config.yaml
num_attention_heads: 3
num_key_value_heads: 3
norm_place: "pre"
rope_theta: 16700.0
rope_fraction: 1.0
attn_scale: 0.148
init: "trunc"
learning_rate: 0.00211
decay_fraction: 1.0
final_lr_fraction: 0.0
doc_mask: true
MLP neurons of a small language model. Each row is named by its layer, matrix (gate and up: input weights) and neuron, and shows model dimensions 32-159. Each number is 50 + 15 x the weight over its row's rms, rounded and kept within 0 to 99. A neuron's up and down rows have the sign that makes its largest values positive.
After each neuron's rows, "fires after" lists the tokens most often just before its 100 highest values on Wikipedia text that the model never trained on.

L4.gate74:73 79 41 52 40 41 30 51 73 45 70 46 46 60 32 18 71 32 53 59 35 58 32 64 45 46 64 36 58 37 48 68 71 57 29 50 80 28 48 37 68 60 55 40 34 43 48 54 47 63 63 30 66 64 35 62 29 23 22 73 27 41 77 32 15 49 53 70 64 55 57 58 58 68 54 45 64 30 54 22 55 37 48 76 18 82 68 62 34 63 48 53 44 63 73 24 24 47 38 49 45 25 50 19 68 60 45 56 74 38 16 45 79 59 59 40 55 52 62 48 59 36 78 51 44 46 42 43
L4.up74:39 44 79 68 66 39 61 67 39 44 50 37 32 57 49 74 19 55 15 30 70 52 74 68 49 54 64 58 54 39 37 61 57 55 44 30 59 78 43 48 25 53 74 55 35 58 42 33 45 69 51 52 37 46 42 19 44 30 49 68 39 72 56 48 45 54 73 47 36 64 53 53 59 54 45 47 44 43 69 53 38 36 31 54 58 40 44 50 81 10 35 91 48 44 45 37 39 41 39 43 54 47 66 31 23 55 54 55 84 53 20 67 39 27 57 34 45 34 39 62 53 50 64 33 38 49 22 77
fires after: "\n", "."

L8.gate267:44 51 31 31 45 63 61 73 36 54 55 49 35 58 57 50 61 40 60 39 53 66 53 30 50 35 30 47 49 52 47 39 69 61 20 38 53 61 46 66 32 52 48 60 62 41 23 34 50 29 54 54 54 20 41 49 60 76 56 37 39 43 30 56 45 40 64 60 27 70 66 40 47 46 47 86 55 47 47 58 74 16 44 42 69 44 36 51 48 63 46 27 63 58 40 41 61 41 26 77 54 85 36 51 61 33 57 81 49 57 67 61 34 51 46 56 23 57 24 53 72 52 67 25 43 68 52 27
L8.up267:43 53 62 43 56 54 60 94 58 66 83 44 58 42 43 54 23 34 54 58 58 78 53 45 23 46 57 51 65 28 52 53 32 51 29 33 41 52 83 33 40 51 48 55 63 49 39 38 47 29 42 41 24 51 57 68 73 49 48 36 39 39 53 57 50 49 47 55 43 50 55 24 22 31 49 50 76 67 47 79 22 20 64 40 52 37 43 48 30 54 47 39 68 33 44 26 49 31 15 46 25 67 41 34 41 41 51 59 33 49 61 99 44 47 31 54 29 35 52 48 62 50 70 77 33 43 59 55
fires after: "0", "9", "8", " "

L3.gate261:25 42 47 21 51 33 42 84 31 40 89 73 60 43 32 46 46 65 57 49 64 43 64 56 81 40 68 56 53 59 14 91 50 68 56 59 52 28 33 40 47 52 56 69 51 53 37 30 86 50 71 52 60 47 49 34 40 38 43 31 40 33 40 54 52 73 58 67 53 55 57 53 43 60 47 68 71 77 87 60 46 66 69 63 51 47 38 37 60 52 59 45 61 71 50 47 24 53 44 71 43 30 40 58 61 43 31 48 65 29 60 66 36 47 50 82 72 35 62 20 57 73 22 82 33 39 44 66
L3.up261:28 64 40 58 35 86 49 78 38 85 78 59 32 73 72 74 42 51 66 55 25 82 49 50 55 63 71 52 43 45 56 79 56 49 52 59 61 38 24 55 39 43 65 42 70 53 68 58 50 28 58 52 49 65 49 78 78 50 46 35 39 66 76 82 43 78 80 35 41 72 58 46 64 51 75 60 48 48 38 54 33 44 60 55 61 42 65 57 55 42 59 49 55 42 22 49 51 46 41 51 53 60 53 31 17 60 61 62 62 50 19 70 30 44 19 74 57 42 46 38 48 53 27 65 47 47 56 35
fires after: " |", "-"

L5.gate29:38 62 62 47 48 59 59 58 46 60 56 61 40 42 38 52 57 61 48 58 39 69 52 23 61 33 53 31 72 50 47 35 61 28 76 58 51 54 21 19 44 55 43 22 49 50 38 44 66 61 38 53 53 36 72 46 37 53 33 66 48 54 54 55 05 51 26 58 62 53 62 81 41 63 42 40 29 62 43 42 54 53 70 26 64 72 51 51 54 61 73 50 62 50 49 55 55 34 13 59 49 29 32 67 87 60 67 72 66 73 55 29 31 35 56 57 68 48 74 57 29 44 71 63 49 54 51 33
L5.up29:58 67 41 58 45 63 63 46 77 59 51 41 40 51 29 61 48 59 57 17 57 48 32 41 73 51 45 47 72 41 64 41 54 82 59 50 36 43 12 30 57 47 54 29 57 55 52 46 59 53 51 58 51 32 50 55 40 64 69 64 37 64 60 63 37 83 50 60 50 48 38 81 35 44 46 41 52 39 78 28 54 29 65 37 63 49 66 35 63 54 79 26 40 54 25 43 43 28 44 52 63 57 54 56 46 75 52 41 75 91 30 38 33 52 56 54 58 73 62 44 37 48 57 51 48 70 52 53
fires after: " ", " ("

L8.gate33:36 69 18 52 50 56 46 57 23 49 37 50 53 51 27 76 51 47 41 51 52 73 77 46 55 42 21 61 35 70 32 58 67 28 60 53 45 40 47 23 50 19 51 43 28 44 40 48 53 40 52 44 33 61 28 35 35 75 68 63 50 67 43 44 59 51 33 60 37 38 48 42 61 46 39 57 50 48 50 62 60 38 45 48 51 72 51 53 59 48 46 31 35 25 15 40 68 72 40 60 47 39 34 23 52 31 37 49 45 49 62 80 18 42 23 52 44 57 60 49 36 29 48 35 79 22 47 49
L8.up33:22 58 45 45 42 53 41 60 39 66 49 59 38 45 45 53 52 18 36 61 58 28 63 35 65 36 49 59 45 36 48 58 74 45 64 60 36 34 33 45 54 48 45 49 38 45 44 63 44 31 46 28 47 49 39 59 73 63 57 31 48 53 47 13 47 45 18 63 14 53 30 43 61 27 65 49 56 59 43 79 52 43 53 38 54 47 59 53 46 46 87 55 50 56 68 34 49 69 31 63 47 63 59 62 60 59 54 54 35 72 72 53 75 72 62 66 49 23 34 39 45 38 33 69 55 21 46 13
fires after: "0", "9", " "

L6.gate233:55 69 49 45 47 56 56 51 42 64 53 69 47 50 67 46 41 37 81 39 55 87 66 40 67 56 09 56 49 56 22 45 61 47 56 61 21 78 69 08 37 46 30 32 30 57 49 46 58 68 18 42 68 47 57 60 72 64 40 49 45 36 56 66 59 40 85 64 50 35 39 53 40 48 56 33 62 57 26 57 63 30 56 58 63 65 69 63 59 50 63 21 38 43 35 43 61 33 30 75 47 89 31 65 72 36 37 56 49 54 78 52 44 45 56 49 05 63 63 27 34 79 32 50 49 59 56 31
L6.up233:51 22 57 47 57 82 40 49 31 61 31 55 55 58 45 48 27 58 64 52 42 43 50 28 50 18 46 47 61 73 75 67 79 68 81 47 59 60 56 40 66 60 32 60 55 47 54 77 55 60 52 30 41 70 59 52 60 25 71 26 60 22 50 54 76 38 57 67 52 45 60 40 63 46 34 57 56 44 47 56 28 35 22 60 88 71 53 96 41 47 74 51 61 47 26 36 65 36 31 68 32 36 48 45 54 54 56 47 55 33 51 45 60 52 45 56 81 45 58 42 41 80 42 57 38 34 80 26
fires after: " ", "te"

L6.gate109:33 74 69 33 52 54 55 41 73 42 43 38 13 64 46 38 36 40 42 47 57 56 55 38 39 40 36 37 50 51 10 45 65 43 44 49 59 26 44 69 68 57 43 31 41 54 47 41 42 25 40 18 70 58 54 64 72 18 57 53 61 62 40 54 43 65 20 64 09 55 49 67 62 47 60 37 35 59 56 53 67 32 61 41 62 54 56 32 83 46 56 31 63 41 49 27 57 27 53 42 41 40 62 68 52 88 52 69 64 38 36 78 35 46 40 55 55 62 61 70 31 36 44 58 50 43 33 60
L6.up109:58 51 49 58 34 36 45 28 61 59 62 29 34 19 67 53 28 46 50 50 54 28 32 61 20 71 56 74 64 67 49 39 57 59 55 42 47 48 58 55 54 59 57 46 39 59 59 56 30 60 16 35 34 28 41 22 47 43 31 41 59 37 49 40 58 77 38 54 34 53 13 70 29 48 54 31 68 52 68 57 64 53 86 52 32 40 59 31 76 33 18 47 42 51 45 56 48 42 12 37 49 24 62 37 43 60 37 40 45 52 29 40 49 37 72 52 22 51 48 85 35 61 46 62 55 66 37 67
fires after: " ", " \"", "-", "M"

L11.gate308:48 54 19 60 36 23 67 28 67 53 44 52 52 39 22 74 68 67 36 66 23 67 64 57 52 52 36 41 33 32 28 48 39 59 55 70 52 27 32 57 33 50 54 40 50 41 43 60 41 52 48 51 62 39 60 45 33 47 31 60 34 35 40 41 56 10 59 19 57 57 28 62 36 68 74 36 56 86 65 47 52 66 53 51 59 58 57 59 28 43 37 62 37 73 46 25 33 36 44 79 75 35 63 55 59 27 49 37 46 38 32 48 37 38 48 54 41 59 53 43 20 81 33 46 53 53 79 52
L11.up308:20 56 48 58 86 57 49 46 33 61 31 31 39 35 53 50 39 58 56 32 78 44 50 39 69 36 33 43 39 59 39 54 54 55 53 42 51 68 56 55 76 67 29 28 29 24 42 70 57 57 62 51 52 44 41 68 43 62 16 55 66 45 57 45 46 53 53 62 62 45 57 85 81 39 33 37 78 50 36 31 53 37 58 24 69 54 55 18 40 65 68 61 59 56 54 71 56 63 59 56 65 85 74 45 51 76 62 62 62 61 64 47 36 52 61 59 32 66 40 51 49 47 90 38 39 46 42 35
fires after: " ", " ("

L10.gate322:65 70 49 61 47 61 67 63 54 62 32 45 55 39 36 51 57 57 71 43 65 52 55 29 63 46 48 50 34 61 44 39 48 55 51 51 42 63 62 43 41 71 24 12 58 42 45 65 58 33 57 35 54 53 58 33 37 53 34 45 80 52 46 50 42 33 46 50 54 55 66 64 64 45 60 39 67 59 35 40 24 72 93 42 46 57 35 36 65 57 66 44 59 37 56 72 43 38 26 35 60 28 34 62 67 44 34 45 32 53 63 60 15 37 51 51 39 57 43 57 27 45 33 64 68 70 76 29
L10.up322:51 50 64 77 48 55 70 22 58 59 59 45 48 25 56 68 63 67 54 37 62 58 44 56 61 33 76 46 38 47 45 57 19 45 51 76 45 42 36 54 25 93 28 55 62 16 51 43 36 59 50 12 46 63 42 33 52 60 29 50 57 42 44 76 24 52 55 42 45 43 57 67 58 25 65 31 57 60 56 00 59 55 35 83 40 64 56 76 54 70 69 58 52 29 39 32 51 44 42 50 28 59 42 47 57 41 45 82 49 24 58 30 34 47 50 31 59 59 48 56 48 62 50 58 37 67 49 22
fires after: " |", " "

L6.gate143:48 47 61 65 52 53 65 49 30 71 66 56 45 74 39 50 47 35 34 53 56 68 53 64 40 45 78 33 48 27 45 57 34 64 29 50 68 16 48 46 59 59 51 23 40 46 60 26 60 23 32 50 61 28 68 45 75 23 62 62 60 62 42 52 21 68 38 55 32 65 66 32 33 55 75 47 14 67 57 32 31 46 56 61 32 57 41 64 57 18 47 40 70 82 44 53 29 36 42 54 50 60 52 41 49 73 72 49 58 58 53 53 48 78 52 44 56 65 49 43 40 32 64 33 66 88 55 32
L6.up143:67 51 31 42 43 75 70 59 41 42 48 71 55 62 48 33 58 49 46 68 34 21 56 47 72 31 61 50 52 38 25 53 41 37 51 73 44 75 48 52 58 75 33 42 49 57 63 47 59 45 39 30 56 41 61 33 47 44 35 62 57 51 52 56 49 65 35 58 70 82 55 41 24 47 58 41 36 67 54 65 57 65 48 31 27 69 43 41 58 08 50 47 51 31 68 42 59 35 54 81 50 28 79 89 37 72 39 47 46 75 62 63 38 42 35 70 38 64 54 60 58 41 79 53 67 55 59 40
fires after: " re", " De", "-", " Re", " (", " \""

L4.gate261:27 72 20 43 42 67 63 85 30 47 57 62 69 47 74 50 80 54 53 78 43 66 36 40 64 41 37 45 45 38 41 68 61 52 48 50 23 28 34 68 36 64 47 70 51 39 61 74 60 59 24 43 58 25 45 42 58 59 52 57 68 67 36 42 49 50 34 62 31 48 99 62 47 39 33 38 38 52 30 56 54 53 82 53 64 54 23 45 57 42 32 39 61 69 39 39 58 48 62 41 44 31 39 40 71 51 49 56 54 48 51 61 67 60 85 57 29 61 65 44 45 35 68 78 56 65 61 35
L4.up261:41 48 66 32 49 66 57 45 50 50 47 42 57 44 67 72 55 55 52 48 60 58 60 40 31 44 60 41 41 49 43 64 67 60 41 59 45 07 43 61 47 47 46 69 66 67 77 55 46 32 50 80 28 40 37 56 47 65 52 63 71 35 36 41 73 48 64 55 53 70 37 57 25 30 43 87 61 59 29 65 34 54 50 35 49 29 57 80 33 22 61 52 44 58 79 45 46 32 58 62 50 56 63 40 54 48 57 77 31 43 71 65 39 77 58 61 47 81 39 24 72 31 33 72 55 31 17 40
fires after: "1", ",", "0", "."

L10.gate182:36 69 53 56 74 64 47 35 52 50 64 47 30 51 33 40 64 58 10 27 56 34 34 32 76 71 32 60 33 67 40 48 47 67 71 35 60 39 29 56 47 41 35 36 57 58 26 59 63 50 45 52 60 65 48 56 46 65 38 56 50 61 52 44 52 51 43 38 73 56 38 18 31 57 45 52 46 44 56 36 58 79 71 67 31 72 52 43 28 64 74 53 61 43 60 30 30 67 46 46 50 57 22 48 66 64 41 75 36 49 64 63 50 30 43 51 52 37 10 30 22 30 89 51 42 40 86 52
L10.up182:52 51 47 39 40 73 69 48 87 59 40 87 32 45 47 44 41 61 47 34 64 69 43 57 58 30 50 53 50 56 45 48 41 21 56 48 46 21 51 55 55 62 52 67 57 44 58 27 50 54 44 23 31 49 61 55 53 49 83 62 35 42 73 16 39 65 48 43 42 25 30 57 57 34 49 81 72 61 57 54 63 59 35 59 31 68 34 47 79 68 56 55 33 59 41 36 62 59 75 57 53 50 28 61 41 53 24 46 53 27 75 47 47 41 68 55 68 79 54 16 31 52 72 47 55 17 67 15
fires after: " "

L6.gate51:33 51 45 69 51 62 68 39 50 64 65 56 51 44 68 39 48 50 35 26 40 45 45 56 61 77 89 54 58 44 42 54 38 41 57 35 65 59 28 26 50 70 39 58 46 70 53 64 38 51 69 38 67 49 61 49 52 35 49 50 54 57 57 40 47 52 27 74 27 60 74 59 66 66 68 58 47 89 52 34 48 53 71 35 75 49 69 48 81 54 55 35 82 41 63 42 49 54 41 44 52 52 82 56 51 53 77 66 47 54 54 36 38 61 56 73 51 47 65 78 77 62 50 48 39 80 79 64
L6.up51:50 43 58 81 69 50 37 49 57 55 55 53 39 48 60 37 78 64 61 43 39 66 67 48 55 47 69 45 49 53 85 66 60 55 61 41 68 55 49 56 76 75 16 81 26 83 61 44 60 44 43 77 57 57 65 48 40 48 51 41 34 64 61 69 59 68 39 42 43 77 57 73 62 23 43 36 58 24 83 60 55 67 18 50 48 60 63 56 78 41 42 49 51 77 29 62 50 50 31 48 43 60 49 63 35 42 41 40 67 53 69 74 47 61 34 37 39 59 73 52 47 25 73 46 87 46 59 51
fires after: " ", "s", "-", " syn", " arch", " ("

L11.gate162:65 08 42 40 60 48 61 66 51 46 39 63 58 51 41 35 70 74 42 70 54 60 66 19 43 60 48 45 64 42 34 72 64 26 43 61 74 60 41 66 77 67 48 65 37 49 37 51 14 59 33 58 53 61 64 47 50 30 46 24 43 54 65 54 44 45 50 48 22 57 66 46 50 62 33 16 05 28 63 32 34 59 69 48 43 60 49 74 38 59 66 20 70 61 58 39 40 61 64 56 35 45 58 42 64 28 38 50 21 41 56 55 49 38 34 71 48 26 43 44 42 51 36 61 60 54 54 30
L11.up162:22 63 47 32 60 91 42 71 59 56 21 38 55 74 49 57 65 93 47 51 66 59 37 51 58 60 59 52 50 40 40 39 46 45 54 61 75 61 34 69 36 39 73 55 70 50 39 69 46 25 45 53 58 41 27 70 42 32 48 35 48 76 82 71 87 87 51 23 57 45 33 45 42 31 35 28 26 61 47 52 15 56 85 40 51 29 49 49 46 49 62 39 60 37 54 32 56 48 66 47 38 84 59 49 66 36 61 57 41 50 47 51 52 76 56 51 42 32 42 55 48 40 33 64 44 30 49 50
fires after: " was", " is", " were", " |", " are"

L5.gate259:69 49 70 52 58 67 47 18 53 49 43 65 32 62 44 53 42 56 68 39 37 88 43 18 49 51 72 72 82 46 57 53 49 48 31 33 61 41 39 65 56 60 62 31 30 48 54 50 63 53 31 39 65 54 34 65 85 41 66 53 62 36 40 53 39 43 51 72 13 67 50 54 54 20 60 34 31 62 54 66 55 21 40 60 47 82 40 68 56 20 47 22 82 73 59 39 28 34 33 53 49 59 26 49 84 58 43 75 50 43 60 55 41 33 45 66 60 66 57 43 52 45 57 31 56 38 47 71
L5.up259:32 27 66 67 44 39 74 29 50 48 35 63 35 31 78 48 66 47 55 48 42 43 37 46 52 52 47 40 47 54 28 59 53 58 15 24 62 23 43 53 42 52 42 38 80 28 55 48 32 46 80 24 53 03 68 66 50 50 64 43 80 50 59 13 58 44 43 83 32 30 74 40 39 68 49 47 37 56 65 21 53 40 65 43 44 36 54 25 64 59 68 42 17 59 59 30 61 66 42 56 51 51 67 79 37 40 55 31 51 62 77 35 43 60 37 49 60 68 58 51 53 46 68 68 62 96 62 50
fires after: " ", " (", " \"", "-"

L5.gate62:40 41 47 18 54 49 72 33 26 62 55 40 44 47 30 45 40 49 28 56 41 25 12 26 83 53 65 36 31 37 20 58 80 42 63 34 54 43 62 52 33 66 22 53 52 42 48 48 29 50 57 61 67 80 63 48 47 46 65 73 41 39 58 66 60 39 44 59 54 49 76 43 50 26 61 51 76 59 31 82 42 69 69 55 41 63 39 63 59 57 55 58 81 70 51 40 42 64 38 46 31 57 42 42 51 33 55 50 41 55 46 63 52 27 27 45 56 31 52 38 49 41 25 40 71 61 60 38
L5.up62:59 67 56 45 52 56 56 59 37 41 34 27 36 61 46 43 31 28 22 26 57 51 41 58 61 47 33 50 51 63 70 61 59 28 42 37 40 41 29 65 63 64 67 35 63 39 33 63 64 71 29 37 58 68 48 70 54 44 35 54 59 65 18 58 37 42 46 84 50 25 40 65 70 50 58 37 28 72 59 34 35 40 24 57 45 57 29 63 76 35 46 33 54 29 45 54 64 55 50 50 52 48 31 46 54 51 44 41 44 33 76 52 57 31 43 15 73 68 64 58 45 56 45 44 45 45 71 44
fires after: " "

L8.gate306:39 72 48 54 50 66 72 52 24 36 64 47 43 67 46 38 44 38 41 62 30 78 44 41 52 39 60 71 48 45 53 66 76 25 61 53 61 57 37 63 66 59 61 34 10 69 69 71 63 40 44 24 64 42 51 58 79 41 71 62 47 46 58 57 22 40 50 62 31 38 50 59 36 67 53 68 63 83 61 33 38 52 63 69 41 48 45 60 59 53 43 32 70 05 60 53 46 54 44 42 62 64 45 70 58 47 67 57 24 36 39 55 58 52 67 42 60 45 65 43 49 76 60 61 44 35 62 64
L8.up306:55 64 40 49 67 42 56 34 32 42 50 41 46 53 52 37 68 15 65 70 28 54 49 64 57 22 48 29 28 49 45 47 53 53 36 46 28 57 42 64 59 16 59 70 52 47 35 64 55 45 32 60 47 69 67 52 65 30 54 50 44 57 21 47 57 68 45 44 23 39 18 30 43 25 73 59 51 53 45 76 51 66 56 59 39 77 49 67 49 43 48 41 53 34 34 70 12 52 58 91 45 20 54 45 61 55 30 63 51 49 62 75 38 50 48 63 53 69 55 65 43 34 31 57 40 62 30 28
fires after: "\n", " \"", " ", "°", "-", "."

L10.gate317:65 32 70 68 35 43 61 29 50 48 40 63 89 44 57 50 44 89 68 62 47 46 57 34 54 37 34 38 37 61 37 45 62 40 40 39 55 00 36 36 56 60 61 50 56 57 47 46 57 40 40 70 79 31 48 48 59 42 48 41 39 60 40 66 53 27 27 47 41 22 56 50 53 53 70 46 46 62 46 41 50 29 76 55 58 44 32 43 71 62 86 41 54 41 62 53 39 54 41 22 50 40 44 56 38 27 61 70 57 43 39 43 29 47 36 57 56 50 36 42 38 31 52 66 30 67 65 48
L10.up317:60 18 49 79 42 36 49 56 62 43 17 22 68 46 43 54 30 52 64 50 34 68 56 85 52 35 21 58 65 69 76 96 36 48 37 44 58 26 39 64 51 57 70 40 42 63 59 34 55 86 40 68 52 53 33 65 42 36 64 52 61 82 48 34 46 47 49 42 40 37 38 49 41 76 49 50 66 44 65 36 68 29 63 25 37 42 51 30 49 42 69 43 43 55 37 64 54 64 78 33 43 50 72 42 37 34 42 44 69 57 46 63 43 45 40 73 43 42 71 46 35 46 39 41 53 54 49 30
fires after: "–", ".", ",", "\n", "-"

L3.gate401:71 57 46 61 56 38 50 75 42 52 68 48 55 40 76 47 57 12 38 40 86 40 84 74 23 65 45 27 74 66 54 74 65 74 31 58 41 31 89 39 15 42 53 25 52 51 60 58 31 41 62 50 69 57 47 68 71 23 75 62 54 53 32 54 38 55 47 66 35 53 50 62 65 61 57 43 41 36 30 49 42 30 56 63 34 36 45 50 30 52 41 38 68 27 44 70 43 68 38 27 44 58 48 30 53 38 46 47 33 37 43 26 54 55 57 63 44 57 31 25 63 48 59 54 63 56 44 61
L3.up401:17 43 44 27 33 42 39 62 25 45 37 34 50 32 54 40 26 68 48 48 80 31 56 67 62 42 54 41 56 71 43 60 46 57 50 81 73 32 64 55 53 59 34 38 91 53 59 17 42 39 41 48 56 62 67 61 62 43 52 50 39 70 48 50 39 42 48 50 41 65 28 60 43 75 42 76 33 25 70 64 33 57 48 48 42 38 60 00 46 59 37 47 49 30 43 50 47 20 57 74 45 50 81 44 68 56 35 50 32 47 48 28 56 57 39 37 43 54 50 68 64 43 50 87 26 45 72 61
fires after: ".", "6", "1", "5", "4"

L8.gate68:60 57 44 63 55 49 43 37 64 22 68 64 44 49 94 38 67 34 60 53 36 33 20 69 29 46 43 43 57 47 63 58 38 48 57 79 42 42 37 61 51 43 19 28 48 48 36 29 49 46 36 47 66 47 54 80 59 54 43 34 52 48 39 53 36 66 38 27 56 51 57 58 65 46 51 00 38 63 49 47 41 45 68 49 53 40 31 42 10 57 65 52 78 69 56 39 48 44 50 35 40 42 64 44 42 64 42 44 30 39 29 24 58 40 53 36 33 57 36 42 64 57 72 52 56 59 36 69
L8.up68:32 50 77 48 43 51 65 55 68 56 48 68 42 29 69 52 35 68 33 32 71 91 75 66 43 39 55 61 52 53 72 11 78 44 39 69 80 55 52 28 17 62 71 53 63 44 63 39 28 15 31 50 51 64 62 58 45 43 32 54 47 57 71 41 36 14 65 49 55 30 63 53 51 73 43 60 56 40 77 72 43 52 31 53 37 50 53 55 41 26 71 60 40 71 32 46 54 42 43 67 34 69 52 71 54 55 39 32 32 40 51 58 65 30 71 75 42 46 56 70 45 43 48 56 41 58 53 54
fires after: "-", ".", " re"

L4.gate221:66 75 75 51 28 45 59 60 49 64 59 36 48 61 62 43 39 55 35 44 72 57 67 56 35 42 72 30 22 51 71 66 77 56 34 54 61 19 68 40 54 42 33 22 58 29 58 68 32 36 44 78 51 23 69 47 60 61 22 56 75 67 40 50 14 50 28 72 56 57 63 34 61 55 30 42 30 53 53 43 48 55 61 67 46 69 51 63 54 80 65 58 87 56 69 53 37 31 42 71 40 41 24 45 54 30 49 56 40 35 46 54 40 30 39 30 50 46 59 79 31 34 62 51 31 30 72 59
L4.up221:60 53 71 64 52 82 41 59 46 72 49 50 72 45 52 61 62 53 46 49 51 42 36 34 29 50 68 56 27 18 65 74 84 73 53 61 46 36 74 56 64 49 40 34 66 32 54 88 21 62 41 64 29 38 47 59 33 53 18 50 66 57 59 61 50 55 46 59 70 53 67 22 49 31 46 39 33 43 25 61 54 61 46 68 67 60 83 62 71 62 62 53 72 47 57 42 46 67 57 33 37 54 35 44 74 58 84 53 42 60 36 40 45 56 40 34 51 62 72 50 42 45 57 66 61 51 67 45
fires after: "\n", "==", " "

L11.gate325:38 51 60 27 65 47 62 37 68 66 42 66 55 35 73 28 39 42 20 47 46 37 45 40 37 28 32 42 36 61 45 63 52 35 66 29 42 47 54 66 66 48 34 45 52 64 40 39 29 52 49 38 67 39 68 44 42 52 50 74 75 42 41 71 27 36 56 44 79 61 75 43 62 56 66 57 57 58 31 38 71 30 42 43 56 91 48 36 48 42 42 53 82 53 78 53 69 48 41 35 54 33 42 58 48 36 66 60 41 72 50 72 54 64 39 50 33 55 41 64 77 71 81 71 39 47 51 66
L11.up325:31 73 49 43 54 53 37 28 56 68 48 52 24 52 68 60 48 49 50 19 31 22 44 33 65 36 59 48 32 60 60 58 60 27 56 33 58 64 72 64 22 75 62 72 56 40 44 41 37 49 42 28 34 43 29 54 48 36 65 92 77 20 61 68 65 57 76 52 44 57 39 64 40 47 56 73 63 54 39 44 76 40 24 37 75 55 77 42 54 17 44 49 63 43 69 77 67 64 22 57 65 27 79 44 45 41 77 48 59 60 61 66 59 70 45 35 54 84 54 57 76 60 49 56 46 41 35 71
fires after: " ", " St", " to", "s"

L8.gate122:44 65 24 28 48 57 49 44 45 54 50 78 46 34 64 29 49 55 50 35 78 73 36 51 16 47 39 70 41 44 34 64 61 61 27 40 52 27 51 35 43 36 66 24 73 65 22 38 48 35 64 60 55 51 39 62 66 55 57 48 73 78 29 56 16 38 31 39 31 42 64 51 60 42 61 41 42 67 53 19 15 38 50 34 49 44 46 47 50 44 53 28 53 43 72 21 42 70 59 76 47 26 41 61 70 48 48 67 57 48 68 51 29 59 43 39 43 32 64 60 38 55 62 64 41 48 23 65
L8.up122:52 38 47 53 60 48 50 60 79 51 58 40 52 55 13 46 49 47 51 41 63 41 31 27 59 73 33 36 39 47 62 25 50 65 44 64 79 48 47 46 48 20 46 60 54 52 47 43 47 56 42 85 60 39 53 43 35 68 52 57 17 62 74 39 35 28 22 59 31 49 62 50 56 30 67 77 37 28 34 63 26 53 47 45 32 39 35 83 60 41 40 50 60 67 47 53 24 28 36 51 26 63 32 14 50 60 48 48 52 63 52 56 35 48 67 35 30 21 27 60 54 64 66 95 43 44 48 49
fires after: "\n"

L11.gate374:58 23 36 37 58 71 39 47 47 46 48 30 71 58 52 61 31 47 29 51 50 63 55 29 55 62 33 45 77 43 41 48 59 56 50 38 62 39 32 18 62 43 41 54 36 59 39 45 69 64 36 72 67 39 36 35 47 52 47 61 46 55 72 75 44 48 19 50 48 39 43 56 66 44 70 31 42 27 51 28 51 57 73 50 50 52 76 17 52 30 53 25 68 49 76 19 37 19 75 62 31 25 33 59 31 52 47 59 78 47 44 55 62 53 55 37 51 48 43 54 46 34 61 89 42 44 61 50
L11.up374:65 22 61 49 58 54 56 48 75 66 73 47 59 38 54 75 50 68 49 61 71 32 40 85 32 52 42 36 43 47 25 63 39 75 71 55 27 67 57 45 42 36 53 53 48 34 72 52 49 92 59 56 57 52 57 51 58 25 54 55 78 47 50 45 13 65 37 60 53 51 53 68 45 25 52 80 08 26 60 43 39 55 23 47 26 44 35 58 63 24 45 54 44 32 59 35 34 74 32 40 51 38 38 53 52 47 45 40 46 64 39 60 68 28 41 49 32 47 29 65 56 55 54 41 35 29 48 41
fires after: "\n"

L4.gate343:36 82 63 45 55 32 75 48 40 38 51 75 44 58 29 41 52 49 33 45 74 74 44 70 60 61 42 69 38 43 49 44 53 59 26 50 31 66 39 33 63 58 84 73 18 74 59 45 49 50 49 57 55 59 62 45 58 46 59 51 46 51 42 54 39 64 45 55 49 44 32 55 05 85 69 64 59 35 74 45 59 56 52 42 43 41 55 66 34 52 58 49 30 79 29 38 39 28 36 68 43 49 49 21 65 71 24 40 85 40 48 64 34 50 60 29 58 48 63 38 37 54 88 42 67 63 50 62
L4.up343:22 62 28 37 40 71 41 68 25 50 37 64 62 54 44 45 55 20 48 41 61 64 49 29 30 37 59 60 34 45 48 51 58 67 80 43 48 41 39 62 43 68 46 44 39 51 54 55 41 64 52 43 34 53 48 54 40 61 60 38 70 40 68 55 75 49 68 78 29 68 30 55 39 37 62 44 70 43 28 48 68 57 57 48 49 58 67 56 70 43 51 65 52 45 88 67 70 43 43 36 28 48 45 41 59 23 45 39 38 48 48 53 57 85 47 28 45 56 59 81 59 45 15 65 66 55 43 36
fires after: "9", "8", " of"